config.toml
n_layer = 9
d_model = 192
n_head = 4
norm_place = "pre"
init = "uniform"
beta1 = 0.95
warmup_steps = 200
decay_fraction = 0.641
final_lr_fraction = 0.1
MLP neurons of a small language model. Each row is named by its layer, matrix (up: input weights; down: output weights) and neuron, and shows model dimensions 0-127. Each number is 50 + 15 x the weight over its row's rms, rounded and kept within 0 to 99.
A block is one neuron, or neurons of one layer that tend to fire together. After each block is what it responds to, as a language model described it from the Wikipedia text at the highest values.

L6.up622:47 56 31 57 34 51 48 41 73 57 39 72 30 49 56 62 38 50 42 43 39 73 51 54 33 47 35 40 47 47 42 10 42 67 58 52 38 69 45 35 76 71 42 66 69 66 41 46 46 40 74 34 53 43 58 47 31 40 48 75 61 54 73 49 45 71 71 23 35 28 44 45 60 43 41 55 53 42 71 36 51 61 36 70 14 49 35 37 36 58 46 42 36 54 61 16 72 69 16 85 43 49 72 54 43 39 27 45 70 57 30 18 57 80 54 59 47 61 51 56 35 59 20 46 55 43 41 50
L6.down622:67 64 57 72 40 24 39 24 50 35 36 49 51 55 66 81 49 69 41 48 41 60 43 49 70 56 70 28 29 47 75 39 69 39 70 25 14 32 39 58 75 25 77 62 41 52 57 45 25 45 70 47 64 51 39 47 55 28 44 57 78 20 55 78 57 69 49 64 42 62 35 49 44 37 76 58 72 57 62 29 67 32 43 62 43 50 57 49 45 51 72 47 31 44 31 46 73 52 60 75 33 35 54 48 30 33 65 50 58 57 59 50 51 25 69 66 63 56 61 33 66 58 44 44 47 41 59 26
Description: Before kinship nouns. Function words, numbers and hyphens just before an expected family or person noun in biographies, such as had one, no, great-.

L3.up197:46 45 50 57 41 41 55 44 36 59 51 48 42 35 38 56 51 48 47 35 54 56 62 15 56 59 57 52 56 59 55 31 26 45 53 37 46 46 57 45 47 60 34 38 55 56 91 46 40 47 39 57 37 69 62 52 69 60 46 80 33 44 84 66 62 42 39 57 64 46 46 54 31 79 41 42 38 71 39 68 35 60 33 44 20 49 81 51 51 43 76 73 35 53 76 49 35 51 59 64 40 67 47 50 51 55 50 38 43 52 66 22 42 50 50 49 31 64 53 24 26 44 45 51 69 73 62 30
L3.down197:37 36 29 40 24 32 39 44 39 29 46 74 55 47 54 59 65 69 65 19 63 43 28 55 64 42 60 19 46 59 46 55 65 50 48 24 33 32 43 80 53 39 34 49 46 57 51 53 57 39 51 58 27 52 59 62 48 55 50 57 30 66 65 63 46 51 42 60 91 21 47 45 58 55 47 54 73 55 47 73 34 51 73 30 24 39 46 52 44 65 59 48 68 86 58 35 58 57 36 35 42 57 47 44 35 41 51 50 60 68 36 41 37 55 27 28 40 54 69 73 71 53 64 55 58 71 49 28
L3.up428:47 33 49 52 31 37 61 42 56 25 54 61 81 28 33 54 43 40 71 43 53 44 55 41 34 51 58 69 44 56 41 46 20 68 64 39 46 79 39 62 66 43 27 76 41 47 34 30 43 41 21 40 68 75 73 47 28 47 64 46 39 64 81 56 54 54 45 72 72 28 42 41 65 35 30 40 40 42 81 46 53 76 40 43 48 48 68 31 41 39 66 67 70 60 57 55 46 45 38 55 66 53 55 51 41 70 51 28 58 48 45 48 64 45 89 48 54 54 35 69 56 45 45 62 64 40 69 37
L3.down428:61 50 76 71 65 58 44 39 59 26 58 39 27 54 18 70 27 51 46 31 63 30 45 95 76 80 68 35 51 47 42 63 76 59 35 23 38 46 61 62 76 40 35 37 41 47 45 39 58 53 48 48 46 28 25 72 71 64 63 10 43 16 64 52 53 46 30 58 56 60 27 42 41 41 53 75 39 46 48 71 46 58 46 58 53 55 41 47 64 54 54 29 59 52 31 47 62 71 90 51 71 66 35 32 43 64 50 46 45 44 51 88 61 51 48 55 50 32 51 65 65 26 51 31 57 71 81 39
L3.up523:44 65 37 57 49 38 46 64 59 70 53 61 31 19 12 46 51 68 56 41 29 59 42 42 48 57 58 41 74 48 48 38 47 51 51 25 57 57 43 34 67 55 34 54 67 46 54 35 49 63 21 43 42 72 46 61 39 62 54 60 65 25 72 56 50 62 60 43 55 43 50 61 88 72 42 47 51 68 45 70 63 53 24 44 56 55 52 24 31 83 57 67 43 44 37 50 81 49 37 50 38 49 12 61 67 50 13 75 56 48 41 26 56 51 68 59 53 42 19 41 60 48 37 29 41 44 66 20
L3.down523:62 67 52 59 34 17 39 54 45 36 70 50 38 54 57 59 56 41 55 42 72 65 53 41 79 61 57 71 55 42 50 69 60 34 23 51 58 44 47 45 48 50 59 54 14 56 37 44 63 37 61 48 55 39 31 53 54 68 57 16 36 16 49 49 74 23 63 19 39 62 50 61 48 29 22 55 57 61 76 37 55 57 66 49 68 51 67 63 65 60 50 60 56 49 47 39 82 72 51 57 61 38 57 41 60 51 40 22 47 48 00 55 40 42 44 85 49 29 69 52 39 54 68 47 77 67 65 67
L3.up672:54 45 44 68 27 52 44 41 49 55 89 36 71 39 45 42 52 28 60 58 55 41 61 46 62 39 66 50 73 48 39 67 38 55 46 47 83 74 29 30 40 41 45 38 60 42 30 67 57 64 58 54 64 58 19 29 47 23 76 44 53 47 69 75 73 48 33 58 50 41 35 56 64 42 27 48 65 67 78 29 27 55 41 58 14 36 38 71 38 43 39 39 55 51 51 53 36 41 58 50 42 54 22 55 28 52 40 16 85 49 50 43 29 72 60 46 42 21 03 52 54 62 21 24 47 68 59 50
L3.down672:38 41 71 76 37 45 18 44 42 41 69 43 44 63 35 48 32 35 56 65 48 50 57 48 18 80 67 60 74 34 44 65 22 44 40 73 52 76 62 62 38 71 27 51 58 30 27 50 74 43 39 93 68 25 51 23 55 60 52 37 45 53 68 47 59 59 40 65 57 34 39 29 54 38 47 58 41 30 70 57 56 70 50 51 64 37 41 29 34 47 57 64 59 72 60 68 30 39 82 71 58 44 43 35 31 45 60 40 64 45 62 47 32 52 30 43 58 70 38 62 53 56 44 28 66 75 44 59
Description: Article-start line breaks. Line break right after a "= Title =" article heading, before the short description ("British swimmer"); more weakly, word-starts after "the"/"a", such as first, second, re.

L3.up115:46 51 22 34 57 27 40 64 40 48 43 69 51 58 20 30 48 57 29 39 58 26 52 42 58 50 64 31 66 66 34 26 48 56 54 35 53 47 39 49 72 57 83 50 58 24 51 44 65 77 73 27 57 64 46 54 40 64 46 41 41 60 38 39 15 51 27 22 48 37 50 53 47 62 38 39 53 47 66 44 50 30 73 48 61 40 40 36 59 66 61 37 31 63 52 46 14 68 60 54 25 43 41 29 70 61 68 45 47 26 53 44 43 82 52 64 44 51 45 58 40 54 54 41 74 41 53 57
L3.down115:59 47 62 56 49 65 53 30 62 70 58 52 58 39 63 56 29 20 57 66 36 68 39 52 32 38 57 68 46 43 59 25 45 41 59 68 42 39 53 49 61 60 65 50 39 23 53 21 53 57 39 37 54 54 56 47 09 58 45 46 59 41 65 52 47 63 67 70 26 39 62 57 47 46 76 79 56 54 27 44 58 51 51 60 35 40 64 47 35 56 71 77 55 47 64 52 43 56 30 14 55 74 58 55 30 53 77 30 51 69 49 61 61 57 31 44 45 49 44 39 26 44 35 61 36 16 29 63
L3.up473:62 52 40 63 17 55 44 62 45 57 55 48 79 38 42 31 49 51 60 39 49 33 55 67 53 35 29 35 26 61 45 66 41 84 62 35 56 33 46 47 64 40 46 53 56 35 37 24 72 76 54 39 47 50 48 47 46 73 50 56 54 19 55 20 45 55 51 37 40 59 76 68 59 72 75 52 60 33 40 52 43 49 55 60 56 40 55 47 60 34 26 55 34 55 53 61 59 34 43 16 20 45 51 67 50 64 41 34 49 66 55 44 31 39 48 99 51 55 41 45 64 45 52 58 31 41 48 67
L3.down473:69 44 24 39 27 64 68 67 33 16 63 38 77 85 86 58 70 61 34 72 51 58 39 51 33 31 55 56 62 58 37 31 37 81 27 18 30 54 59 50 47 58 48 58 64 25 41 49 45 50 42 43 58 46 41 46 78 51 44 47 39 32 31 30 54 34 58 58 64 37 42 59 57 52 45 42 48 28 36 50 44 49 59 63 51 60 53 62 56 28 55 58 50 53 69 37 43 27 33 57 71 56 50 47 85 63 58 40 52 40 67 55 36 43 57 27 37 60 69 26 43 51 41 44 51 61 75 62
L3.up570:47 61 32 57 49 36 26 41 55 39 58 69 17 42 59 38 38 45 58 54 56 28 55 74 70 52 60 59 49 63 59 50 55 29 43 59 43 28 37 39 54 50 52 33 32 56 62 33 59 53 46 32 52 49 40 62 61 59 09 46 48 60 73 57 74 65 20 74 55 51 40 41 62 81 62 47 77 63 46 32 35 43 55 50 28 26 66 41 55 48 42 54 26 41 38 56 45 46 40 45 43 61 70 43 39 50 47 26 47 33 40 67 25 51 42 64 45 56 21 25 44 63 43 52 29 58 60 33
L3.down570:25 49 49 51 53 38 20 42 55 73 39 47 37 49 57 25 37 63 34 61 72 53 56 59 66 87 44 35 65 67 39 47 48 47 58 40 31 37 65 59 54 65 27 45 63 47 62 52 54 66 52 71 42 55 41 46 37 37 81 45 59 33 61 74 42 60 69 36 39 70 36 39 42 55 47 32 64 37 33 57 62 48 18 84 55 52 33 55 63 25 51 37 60 28 28 80 72 51 67 43 38 75 58 43 33 33 55 27 60 63 68 71 28 12 46 44 46 52 55 45 54 54 22 58 37 57 55 37
L3.up653:49 45 32 61 33 31 18 48 56 41 71 51 57 43 61 53 72 44 53 40 31 44 67 64 41 57 65 44 25 49 29 72 32 58 58 37 57 16 72 68 54 28 53 59 46 01 71 51 22 62 36 49 58 55 41 61 59 68 41 18 46 57 46 45 41 61 54 18 63 58 61 74 27 85 56 45 55 57 54 49 41 57 35 40 36 22 23 42 64 56 55 17 39 68 23 53 95 64 76 28 48 37 27 44 35 63 50 33 60 55 58 58 59 50 42 42 41 55 53 77 48 34 51 53 48 32 72 44
L3.down653:60 81 70 57 61 42 49 25 36 49 34 46 45 54 73 61 43 35 70 31 32 27 63 45 30 29 29 29 71 29 42 80 42 48 50 25 34 68 48 42 64 41 38 18 30 58 41 99 47 63 55 57 25 54 47 59 52 42 46 57 31 46 54 56 61 63 45 47 47 39 51 44 64 43 25 79 30 58 54 75 55 54 24 53 45 51 54 69 34 62 57 52 46 84 70 59 53 32 72 56 37 51 53 59 44 41 50 89 26 25 56 47 63 59 77 63 48 22 54 66 62 33 65 61 31 37 39 52
Description: Mid-word stem pieces. Middle fragments of common multi-piece Latinate words, right after a prefix piece and before a suffix, such as acc-ess-ing, pres-er-ve, acc-id-entally.

L6.up297:58 54 63 65 18 19 42 31 52 30 44 55 59 67 71 26 38 81 45 42 68 33 69 65 48 25 72 41 45 67 50 37 41 57 31 49 60 23 67 55 49 34 24 44 51 45 39 73 64 57 53 44 66 52 34 43 53 63 66 60 57 68 76 64 35 56 49 38 62 53 64 73 73 55 42 49 40 66 42 42 59 16 57 42 55 45 34 74 61 49 68 39 38 34 67 52 49 46 48 44 70 29 59 52 28 50 46 48 28 38 70 37 50 43 57 65 35 62 46 44 41 49 27 43 42 48 41 38
L6.down297:24 96 27 57 70 62 84 35 54 69 48 35 53 50 26 61 49 60 31 55 62 57 59 38 64 64 50 65 49 82 26 55 68 47 67 55 54 18 61 37 42 33 44 46 34 42 60 71 49 33 38 38 56 52 38 32 63 57 35 32 67 71 75 37 50 39 57 48 61 43 52 64 66 18 65 27 59 61 63 44 53 48 50 37 54 41 38 59 34 19 53 50 55 40 45 65 47 47 51 75 61 46 56 14 35 72 59 38 63 46 50 78 46 77 43 66 38 63 26 74 43 19 39 37 38 53 43 70
Description: Mid-word subword fragments. Short fragments from the middle of words split into several pieces, after a prefix like pre/con/dep and before an ending, e.g. exc-iter, consec-r-ation, dep-le-tion.

L4.up241:67 74 43 44 38 37 66 61 57 42 47 39 44 60 29 52 43 61 37 57 30 45 51 48 31 52 74 64 63 56 71 83 65 15 49 51 59 36 47 44 58 82 39 52 31 52 40 76 41 40 47 41 43 71 22 84 32 59 30 52 28 52 18 34 61 50 67 42 39 43 46 64 68 68 15 80 62 45 46 70 27 73 32 71 58 25 34 59 44 62 69 45 26 59 36 48 53 41 45 66 48 74 44 50 47 45 64 41 45 80 18 27 56 40 62 73 63 56 61 36 30 50 23 21 28 67 53 56
L4.down241:54 59 67 76 76 45 35 48 44 55 51 50 00 28 48 52 63 53 39 43 48 80 60 31 41 69 44 79 65 51 75 76 42 52 29 48 58 62 58 54 50 71 31 53 46 59 46 67 45 76 46 47 88 61 46 56 43 89 42 37 40 49 54 32 12 68 46 46 56 36 10 45 58 66 40 53 63 48 56 33 65 63 40 39 41 18 54 44 45 48 40 37 53 61 33 33 73 71 42 59 52 29 33 64 48 30 28 59 55 52 60 63 40 29 39 58 42 36 50 66 15 27 78 19 38 44 41 68
L4.up369:58 79 45 59 46 72 42 69 60 42 56 40 47 46 40 71 15 24 43 42 34 42 38 45 45 43 42 65 40 36 66 54 62 46 44 32 75 29 49 38 53 40 60 53 52 80 43 55 77 61 29 61 62 37 12 52 44 49 61 57 52 37 65 76 62 41 55 66 56 54 42 59 63 48 69 23 85 36 58 55 34 51 50 41 36 52 65 30 46 68 76 34 69 33 49 40 53 37 37 62 42 53 50 60 54 71 43 66 60 48 28 59 79 43 30 80 29 48 36 28 25 34 54 56 65 68 63 33
L4.down369:83 33 32 44 64 66 02 57 32 53 47 59 50 47 60 37 63 51 29 36 60 69 80 54 67 50 58 57 37 67 69 46 68 56 39 46 34 52 53 70 61 36 33 78 57 86 67 43 60 38 38 48 59 77 27 59 42 56 58 70 61 47 67 51 60 30 52 15 28 50 30 26 46 68 48 69 64 42 50 45 55 29 58 62 49 49 47 55 60 51 45 44 56 42 25 60 45 59 50 30 20 46 65 49 41 35 59 45 51 66 20 59 39 57 53 50 24 28 64 73 58 40 50 45 37 57 58 29
L4.up395:53 66 69 45 65 29 44 85 40 50 43 43 52 53 87 56 25 48 47 70 44 47 64 23 36 32 63 58 27 49 63 56 50 68 53 43 32 68 48 27 60 48 45 76 36 53 60 60 61 41 51 36 55 78 42 68 65 55 40 38 37 42 58 75 36 55 57 52 23 49 57 44 25 21 61 43 62 49 26 52 71 71 40 43 37 61 37 50 70 41 50 69 33 68 44 24 53 32 54 47 68 53 15 62 60 19 58 53 50 59 46 47 53 47 37 68 63 18 45 39 58 45 71 51 50 56 55 81
L4.down395:46 57 65 79 62 49 46 24 52 48 66 49 55 74 50 73 42 50 64 33 86 59 45 41 43 50 36 43 64 58 33 35 39 49 55 67 36 36 29 45 44 50 35 56 42 63 46 43 61 33 63 60 59 60 38 54 37 65 53 77 41 43 16 43 36 33 53 49 39 53 50 60 46 28 40 70 42 53 61 63 54 74 43 23 57 42 71 15 56 41 24 27 73 45 42 48 57 50 36 22 57 34 30 43 57 52 17 81 34 63 30 63 43 49 49 36 48 52 36 65 41 63 51 41 99 53 57 62
L4.up639:58 60 51 52 51 54 62 61 64 54 60 56 38 59 44 41 70 58 69 50 51 67 30 56 40 18 45 27 46 87 47 50 48 32 59 23 22 46 60 49 49 48 38 40 44 60 69 32 38 55 67 43 52 47 51 59 42 82 38 65 42 51 69 69 43 11 48 69 48 40 52 56 54 44 54 70 80 43 81 38 53 46 71 64 27 68 67 60 35 38 55 53 68 81 41 70 49 64 43 45 67 53 42 67 45 38 50 33 61 67 45 55 84 51 44 78 45 48 46 26 48 43 42 39 41 13 55 34
L4.down639:63 62 66 41 57 47 67 55 43 32 68 54 91 34 57 52 74 46 53 64 55 45 46 52 60 29 47 21 39 29 51 61 52 43 43 36 32 52 55 72 36 46 63 72 62 44 26 45 50 53 31 60 38 64 48 54 39 38 66 64 66 66 47 27 39 66 47 49 53 51 62 21 52 17 25 54 57 44 49 66 60 23 51 45 40 43 28 37 58 44 57 58 61 50 56 67 58 45 60 35 48 25 54 35 42 45 69 17 28 63 66 74 33 69 60 25 18 51 34 57 68 50 74 77 62 10 39 71
Description: Title-to-description boundary. Mainly the blank line after a "= Title =" article heading, just before its short description (Indian actor, British swimmer), and the colon after "Website" in infobox lists.

L4.up87:41 56 26 73 39 54 56 37 83 54 53 36 54 62 70 39 76 63 47 33 54 49 60 45 56 53 47 46 75 32 44 62 45 55 80 63 44 63 25 55 58 65 54 58 20 26 62 47 45 48 44 41 65 30 35 33 37 69 52 51 46 52 38 27 63 33 42 35 56 47 47 36 45 83 52 40 37 39 51 46 65 43 89 21 62 74 61 30 56 69 50 48 22 59 61 70 51 62 65 61 55 54 51 35 68 57 58 22 53 58 40 32 22 17 56 78 44 46 44 43 54 58 23 58 23 51 69 69
L4.down87:44 60 62 56 68 27 62 45 72 39 85 26 21 35 50 60 41 40 60 56 49 67 53 57 33 47 40 79 63 43 39 62 37 54 24 66 39 44 62 44 51 56 35 59 41 52 70 55 46 38 20 42 46 46 42 34 57 67 64 27 84 12 40 50 45 59 54 38 43 60 61 49 60 46 56 36 68 30 43 36 30 48 50 61 64 56 52 57 44 71 35 57 63 63 60 73 33 22 52 64 51 54 62 64 64 60 55 62 83 28 62 39 76 42 40 46 42 48 11 36 51 45 63 67 58 53 76 57
L4.up260:39 35 47 47 68 39 53 81 53 44 82 40 26 52 47 44 59 43 64 79 53 51 59 42 63 60 49 65 47 58 58 65 43 68 32 44 59 54 59 46 41 40 40 30 37 61 27 61 45 66 22 47 41 52 59 39 31 99 53 32 66 49 26 64 51 70 47 53 56 57 26 39 60 57 63 49 29 45 58 20 49 36 47 27 71 62 33 39 34 37 64 29 30 35 39 43 49 42 31 36 47 31 61 52 59 30 28 34 26 45 31 36 30 48 68 64 54 40 60 29 58 87 49 54 67 67 47 64
L4.down260:51 65 24 58 63 36 46 54 55 13 49 57 73 37 55 56 25 33 45 63 58 45 43 43 27 63 55 28 55 58 60 93 58 61 45 62 53 34 36 56 47 53 47 49 57 51 38 55 40 70 25 60 61 77 64 81 45 57 36 59 57 20 36 50 12 50 26 65 71 53 53 44 17 61 62 59 51 65 34 51 53 59 51 51 73 59 42 52 29 30 46 54 73 45 53 34 53 22 54 88 29 48 39 58 44 39 43 61 29 33 50 23 43 24 47 51 62 55 67 59 64 46 48 70 50 51 58 31
L4.up669:43 37 59 61 79 57 48 52 57 53 55 63 34 52 42 43 55 55 48 65 40 19 60 51 59 64 41 51 64 40 68 54 50 61 50 42 74 33 37 76 51 61 36 47 57 21 36 54 48 54 62 53 45 40 39 80 34 25 47 45 41 58 55 53 61 41 33 16 63 37 38 53 52 63 43 60 85 46 89 51 15 75 64 59 31 67 46 55 46 61 16 49 28 49 50 46 44 55 38 38 53 62 27 29 56 58 50 45 55 75 46 46 59 35 72 63 43 38 30 52 86 30 53 48 37 39 50 55
L4.down669:34 44 42 63 49 62 36 71 57 56 56 41 46 56 54 61 37 08 58 54 70 68 28 53 41 55 44 38 38 43 65 67 35 56 49 23 43 52 78 52 44 70 47 29 56 75 32 32 56 53 43 52 75 46 46 35 42 22 51 39 29 18 56 37 63 21 46 28 61 68 39 83 35 37 62 51 51 56 60 81 43 33 26 69 47 66 45 58 59 38 66 41 73 47 54 44 47 72 39 57 53 69 53 43 48 55 41 32 63 58 47 34 43 59 37 68 34 39 57 51 56 50 57 40 68 53 60 91
L4.up707:49 35 36 37 56 47 43 50 63 56 63 40 74 46 52 22 52 94 55 43 74 38 83 44 70 41 38 33 70 38 58 65 43 50 26 70 41 45 47 59 35 37 25 43 24 60 78 84 39 37 44 46 55 44 11 50 70 60 51 41 45 72 68 61 35 48 34 40 31 55 39 37 46 54 21 64 47 59 64 48 71 49 63 66 49 67 42 49 39 56 31 42 54 62 44 67 28 39 70 41 47 77 53 50 53 52 41 40 44 65 67 27 45 49 56 59 28 52 52 40 97 58 66 66 54 15 59 50
L4.down707:56 86 68 61 35 53 62 56 48 84 63 48 73 55 54 32 46 39 22 68 52 52 54 55 55 45 69 65 60 35 01 75 38 56 47 73 41 59 66 49 41 60 64 46 65 44 56 43 61 42 62 45 52 61 48 34 69 69 42 79 61 51 32 30 56 45 58 35 37 65 73 99 43 76 63 53 48 60 19 31 49 28 56 27 46 57 45 37 46 34 52 21 41 46 49 30 62 30 43 39 56 51 58 43 63 34 82 75 51 46 55 40 57 50 20 39 40 62 36 53 34 35 86 60 60 57 50 33
Description: Mid-word stem fragments. Word-piece tokens in the middle of a longer word, mostly right after a prefix like con-, in-, re-, as in con-j-unctivitis, con-v-ince, in-aug-ural.